Weights of a small GPT-style language model, trained from scratch on English Wikipedia: width 224, rotary positions.
MLP neurons of a small language model. Each row is named by its layer, matrix (up: input weights) and neuron, and shows model dimensions 48-143. Each number is 500 + 50 x the weight over its row's rms, rounded and kept within 0 to 999. Numbers have three digits each.
Before each neuron's rows, "fires on" lists the tokens most often at its 100 highest values on Wikipedia text that the model never trained on. A number after a token or word is its count.

fires on: "5" 38, "3" 27, " New" 15, "ace" 7, "c" 5, "-c" 4
L4.up1066:558387452551472551442415602472515451509505530474446514490418402446464536537499525514413487532492515433438462452423540579481458391533420529520556548451514579531505461476477453480590604378518471482541518482453545522433490539514486401533505501474520572467570457508455447522525466496485493484

fires on: "6" 20, " War" 9, "ver" 8, "r" 7, " Pres" 6, " Smith" 6
L4.up125:437532527515540512502471511440475517440373501558571552531455511534586641490555474481586542577454551425546523448587387507570430534526535428436396534467477483525506497511484519520479409441550521512545543470513536521522549472505576529538411497505534486520497553415518524585530562489558501501

fires on: "ast" 24, " —" 12, "8" 10, "1" 9, " Result" 6, "ever" 5
L4.up1273:498529358498519509519572564638507469548456466430611503484490507537480470535546452470522502543513550533571549456432441549584515410514520534415526626568506494489526469513487510542472606476506528505497563507552456488501627585511473505470562549458512460550562459546583536575530444471488527579

fires on: "." 14, "id" 10, "/s" 8, "an" 7, "m" 6, "it" 5
L8.up991:539452504446472541510488475602511433574537500526576496497469503446393438485395517444459481490546427415535457462542471450518431493565378466533479524395488482486526485502446499488437509377635518506549423544582486545517495508514487434640437480557556498547473613554496538462450497466560493425

fires on: " G" 40, "C" 9, "tt" 6, "end" 4
L5.up192:487474439566547499501566584533494485488587452466390525520518558422511484516539466389491471532501422490594546408533459446512474526469520488463476478539607488507494454488524575488464508626492552406435558485575473502504602606465553584440500496528393488509547560558449484583467451511461531602

fires on: "1" 21, "." 13, "4" 11, " m" 9, "2" 5
L8.up712:555446537494465452440489574595527481549517511487521419479432562499332537515516543420414494521555538443446486501560485505464496471450491537484475472453469479511467469516438592469435445477590545440474503468619607517564495396577491551578535508505528495436471510532517499381504590468483466537

fires on: "7" 18, " J" 17, "3" 11, "4" 6, " As" 4
L8.up442:548584533475466523473594537494525527508496465536522520531397535562591397560525492512598525478462490473337509546489603443491417527565352532472488390465471537417474419484550529522536504444452565504416529536443596440570492529546577480563543449444452508581531521572500478526530548508560504544

fires on: " " 42, "ov" 11, "ab" 7, "." 4
L8.up72:441472518496544432491498452421426440465539518522486399490379610504431530412487503606477460472403467518604444468473400441498495518585488615427533574525516468528493512500530468466496497564536417522553505535499464525429488499435531532362501522415588504484407478504427428524506431477357526446

fires on: "ast" 55, "1" 13, "2" 7, " Notes" 4, "and" 4
L4.up1197:440443350489490475542488466618497456527513488578467462463429467497496448449648562491423439489551493510530485544418494502497549531560552485488516577616498582478556441492599545509367547519523525591469538497506490542474515530599480530533609468461464462435436518554545491425441499511538472565

fires on: "m" 36, "ia" 21, "y" 18, " and" 6
L5.up469:528606486561394489447489515412567438452552499536511537479505486516526545496625508567514487434595522456392493464551530518565507541500437562576520545583511527509430448483459555525603574516597528464400498508451421414544518526532416444481490455445472573543599484516427463481485545507567510528

fires on: "or" 34, " " 20, "r" 14, "ov" 7
L6.up152:464437458453471508640494561529555436502452504561477418507468578610483459463517429440460522562554549531418534582607469467477504534417450538498445555479459442554482502517521552471516499533544468488505419541561537494478528475521426423556531492493561457556564506468564558497548567500540526434

fires on: "uc" 30, "0" 15, "v" 14, "pl" 7, "ib" 5, "ered" 5
L4.up391:526544471414487503642522429560590448521489518413464477481548435501460492465654467477362444488490514566599514511466526488551522406408503525564560498482505530552528545484473478478495525471480490477464547458530518453428532503489459462549536534436482492503472531503578549466576602556453508523

fires on: " ex" 25, "–" 12, "us" 9, "9" 9, " " 6
L8.up201:487500579549503494478426509415525467529499494464514467490503416525532455530525456481563575549501575487517498507550530475538478500540526580457511592469618440451482486505477428467536468511483451490580474503426434454478500533438415521413514492467465563469558594539575551479451485538468510521

fires on: "-b" 22, " Che" 16, "7" 7, "2" 6, " J" 6, " j" 6
L5.up450:451450496476514571567566524518553497491533464487454511503564500457509567402548454500514553554447479519574487545487447518462503565464562476439443560586499594465499409499474530507446518498588545405578469474507461485469551551506514491493443544516464516516487519543388450528603509445476506449

fires on: " se" 24, "U" 13, "ú" 10, " bas" 9, " am" 9, "ens" 7
L5.up130:523518534514432499507509584495530516461484520488570525576589515413443509466458512465422494416517429507504390407435514486474554554434539416529438474387452446500496511498435492535512522406521511490492479567464492466506540515502565545552520454523511492558485426538527515558466491514479491554

fires on: "ab" 13, " F" 11, "ast" 10, "B" 9, " ent" 9, "mer" 8
L5.up598:451425527542494553420511534564487538449502540538551529535503510525534546518468498587529539501415456521477428588550565460489553537519636467405401544465510531515578566468520580539486454513523548526434528526585593505613426559498538439439446559409398434458537571422563468467502412465550498441

fires on: " G" 35, "tt" 14, "ud" 14, "–" 11, " t" 6, " x" 4
L4.up123:523518508459599498449530465568497384435529455531429435437483485556554383523544482461501501536448528553558524547516376440551483529527629465476540546496619471490468494507564512533496491563555547437476490483523535517536431502540519467466487519517430500434487502605562511454434504514444472528

fires on: "i" 22, "ath" 21, "9" 12, "7" 9, "ch" 6, " March" 6
L4.up730:542480378482501530449507557543523541518475507387484513458459495523582455516432550459414499470515563506463591530564527547468549377537523473595542541523449542557409609495455469567498550434485487450454451555434548486518473583453551444500477477507457462418536537454532447495498482473561494425

fires on: "iv" 20, " pre" 10, "os" 8, " im" 6, "v" 6, "ik" 6
L6.up839:517422467464499440506595463558537559500465539527403561517516463493509535469573543490503523412504489512507401551529368478545519424444415561514385447449488480495460475510459533498534496517560620531543598474465444575483462486526512464520468552512418502518479591612457621612481541483453514480

fires on: ":" 29, "-" 22, "|" 7, "ab" 4, " " 4
L8.up397:489450582523632486431442487497477452520532503540450422552523513540513582423527455552420450453502425483573424528458411455471419584509426578493523472484493369529518472501577527464448551542442462482537527611421469509518455491387553575460537491541520511585467494580479505493426502496393503482

fires on: " " 35, "ot" 6, " (" 6, "ant" 5, "ob" 5
L8.up933:545439508508577463536438436562457539484572512537461566488580484515477513545519437462411477444430450453532511567489423470522546458619574488506434453568454423512554534503489542435474486545553479474483454524566532475526523446424568531499555531524488499608456543511524458477422483535360546465

fires on: "4" 20, "3" 12, "7" 11, " Leg" 9, "5" 4
L8.up832:519546430502441498512538593484548614501409499430485519477485589549448485539502450520527470481570526573421551539471576528478461500482507439474518422506484452521559407522480474459543475516496652538492546488484537473388481475612517430594608489474443486516526587437536431530555553491598536544

fires on: "or" 16, "0" 14, "5" 13, "st" 9, "orn" 6, "ri" 6
L5.up211:517500499484443474515513521514514508482482509474375490476536502472452445501556545412469614403560462475481601488517532508509479569584566501491449465507501440393515497525470531457466553485572461452551566401495464548511391439492462497518548499517468486494642465421531523501545500470338494507

fires on: "qu" 27, " respons" 8, " fact" 8, "ph" 7, "end" 5, "cl" 4
L5.up797:474496486563527516535453531411462562505568494483644472491511551487548534447482470502485557475545398568520469514553494375505607419539471536438531561395550494441467486494452532488461481484519462557346567506496543502479464487520496498511436501488391495516529508541514371506498472523597500501

fires on: "0" 29, "5" 11, "c" 7, "с" 6, "con" 6
L5.up925:485557468477476343520549519463503576570472486528432481472542538457480489490605535449464484454497582514489501442572498536520406470449453503567498534450396436465466463508465504481553570517509536471535559498490523592469509461502539499594531492503574562520505597448417549519509564497417498467

fires on: "ip" 17, "3" 17, "i" 9, "ra" 6, " desc" 5, "ff" 4
L6.up947:515582512492497546586530454484515479556547507502469533520574472491530528585329452441494514577501417435508482486519525581509536368498510505542503447472358579429426511514469499541504478382409570508575582471563557473432466488536527435503539486519375486554543539564418519485530421508442516508

fires on: " r" 43, "r" 12, "–" 9, "0" 8, "op" 4
L6.up542:529420471518511541525438525438540379500440491479466448584480613480487528465460461490414488470630520410453513519455430501492570522403487465513595541496548456606476482492478523475543589558400512499538432543450559576585560482601446397463445447549544501556501523499614516495492604511473465525

fires on: "o" 14, " S" 12, " v" 11, "ph" 8, "ict" 7
L5.up1182:410447562404583584523523528487474535505444530560391517446464535529482501470390491507534533413443409537409528534602497444506501495524430533481532520464520448505599501497448478531494422456523527522366478594578522506509530514482467409516444526389447542513530551566480492529489507509525511564

fires on: "6" 29, " st" 21, "*" 9, "ú" 7, "ac" 6, "U" 5
L5.up811:473509522526496521501436520532479510551489451393560514628457578530453522416494515510556449407445401433520393400415527491487527470430543454501453501412459453439414489494507545498487505439527453455447462477473510528456449467541542509554576462530531454532516462479454504591534461490608486424

fires on: "." 43, " in" 7, "/s" 4, "1" 4
L8.up942:491513470428498553466475566685468555496641531482513549510606492477475451500421462446431440564532452363524399505557493563439520380490538472548476448497462471521550505500487506475398508407546581467506424514544614539586535391524582523485462539517526468510542550452507475452512420507546506397

fires on: "r" 32, "0" 18, "1" 13, " " 6, " Gr" 4, " S" 4
L6.up72:527485497496495422540466538533487464528524496556481411524511581475522468442480552465448532509582475453452496506542439479485554517422458547483565599428472462550527465491605461537456462576493504448557450489452497415551480431507506555500498481505506474559496498542556495493496587529508482465

fires on: " " 32, "9" 16, "2" 4, "–" 4, "h" 4
L8.up506:533452610574514542563595536482491468512484503492406437529489499567543545471533559502534553455427446538458484428459451440539495552462541482478492523495609462448387530493484477499432496581405476503554508566389489483499532523419448572441501487519520487540487566626414540493476467516452523493

fires on: "ra" 20, " match" 8, "am" 7, "i" 6, "ang" 6, "ç" 5
L6.up1063:538484401482625449597573537564495496534470478481545496470598567581537486573466442482402512439526539548554500515466563581516392453428463564521486534512364514496447509516422433533540445458459573482567503411510523510534466483456534437490487500538450414569484550510488505512499470451564517611

fires on: "o" 27, "im" 8, "ina" 7, "ict" 5, "imal" 5, "ited" 4
L5.up61:594514512465527470507373435403487533531448503493412422428547560543452436505454504506501590422463481462463578448573487511572484509507445388427492470395486423480612557495463428489558416530517466453454519505598495471537581526492485490524535526478498504481510460495565558463492445538486500595

fires on: "v" 23, "ri" 18, "ru" 9, "ing" 9, "uc" 5
L4.up1203:529534504461478573515564543461507415487505524452433499499543524473525537467573515503564432532455509541597462500473564433471542553367432515510481473386504511549567526496514452493528508536529504559471514464591430499423517497544549506529510500521534440463575499484450468532505534541408485568

fires on: "=" 23, "==" 12, "." 12, " " 7, "|" 7
L8.up60:419499455498487517562450501537459490568609559429506461493566591560486501456484613511411488448477526515543469637415523452420531553547438539555534493494543465573517471503559550448433538536475394526502559549583479554477468464376551630376456502476580497475578516462545361418479458470475499457

fires on: " Ed" 14, " Am" 13, " Can" 10, "ia" 10, "y" 9, "ra" 5
L5.up874:534482434468448531557430510466499519444578510559582533520528465477430543557520470514436488410473454494474495426570484529480492368552387544591533535508531546448336449474523526517547527536496455503532467539492471495556455414523461498504535454523542496582521496464467519469515590516632484403

fires on: "an" 26, " State" 15, "ell" 11, "ak" 9
L4.up823:436528391477531546468455502600535507447485499428552528521511589535414530388544452583525471494495482476468412535579482476462571516497548530446481495516483507471507469527603543461533416481523541515423478482528500540530380427550555543562447502505567495445516518536598611529483601521516497530

fires on: " " 37, "–" 12, " |" 7, " Votes" 4, " (" 4
L8.up1202:580572457474492528474449538573467533554577473500551489445569534529428615539553505526510546441505432423523479660464594425495495522460468515595465419514557491495589479505542592469467510444537465486471506510558517518528460468475599655517529497549515547657514530548500479464506508487568522493

fires on: "M" 33, " Bl" 23, " Fl" 7, " Guard" 6, " Mar" 6
L4.up360:447523491456489607484459552497511341490463470586563456561474466496507594535540470508532501517471517473374388517518446542467424460528550524402438518436543499518453504510452429465549502505556559488563516507435533558480462498493490476541486495562467478491558572447509524445556581507470508548

fires on: "c" 29, " und" 9, "-c" 9, " high" 6, "ew" 4, " emb" 4
L4.up4:549438461478435493433531550443495508479519466500461495482478459508472541539540487472452458521518470515483531564450593508405482485524530522601529494497495554527521538500486479535501623557596458506531521523447449515497596543519519427487552508448428475583549460551491464558560492488503514539

fires on: "iv" 31, "n" 7, "ik" 7, "v" 6, "i" 6
L6.up373:473553495500442502484537448540536466554523481531376527478524454564586563530575521423555590391460459464466562569664441449464527514476412462507509522415434451462471468494550575485518440423525517494551468535500491430477559586573495424450554524545553445594623592547371527493486507438437506428

fires on: "u" 28, "el" 10, "ro" 8, "ter" 7, "en" 5, "in" 5
L5.up54:530498478494351564541622455493482468556418540525521506526642456484468522519480496555517401442454542490505489531436531555510476521472476508491541476563472497508489469491503483538462558470459466463521437524549457556481476535497533469473493464461529492490409480466558549573480515500490460533

fires on: "ro" 40, "ue" 10, "u" 6, "a" 6
L5.up498:523459510520407460496502488461491412479426472417554417501539501455482542496513546473503516340528549516560514481444552546475487470427392435471566551446481508395401466491477427468498417507426379451549568492486498529449489453555535442590542468440478522567389412394446548488488472540434519524

fires on: "1" 19, "r" 16, "6" 11, "O" 10, "0" 8, "5" 5
L6.up685:521506488452405510517440517522512509486564518501512466536472579477517481486589453473485555448593521440365463492539508524478548480399517509476471584510465454573366529496508551498457578549519450524482486444480439390492541530418470547498555470570546471490505475548493393515475488485439508508

fires on: "it" 27, "ath" 25, "7" 5, "ich" 5
L4.up1238:569451447451481486501503470522476455508509496509441398535486486561478503580615509452497439556504456465471537563429453589497460396489470580540556554536503537591515496490501514572417577374577467486491490535432658451468507497443544449527488480511449427522503580576471545450534480508543491454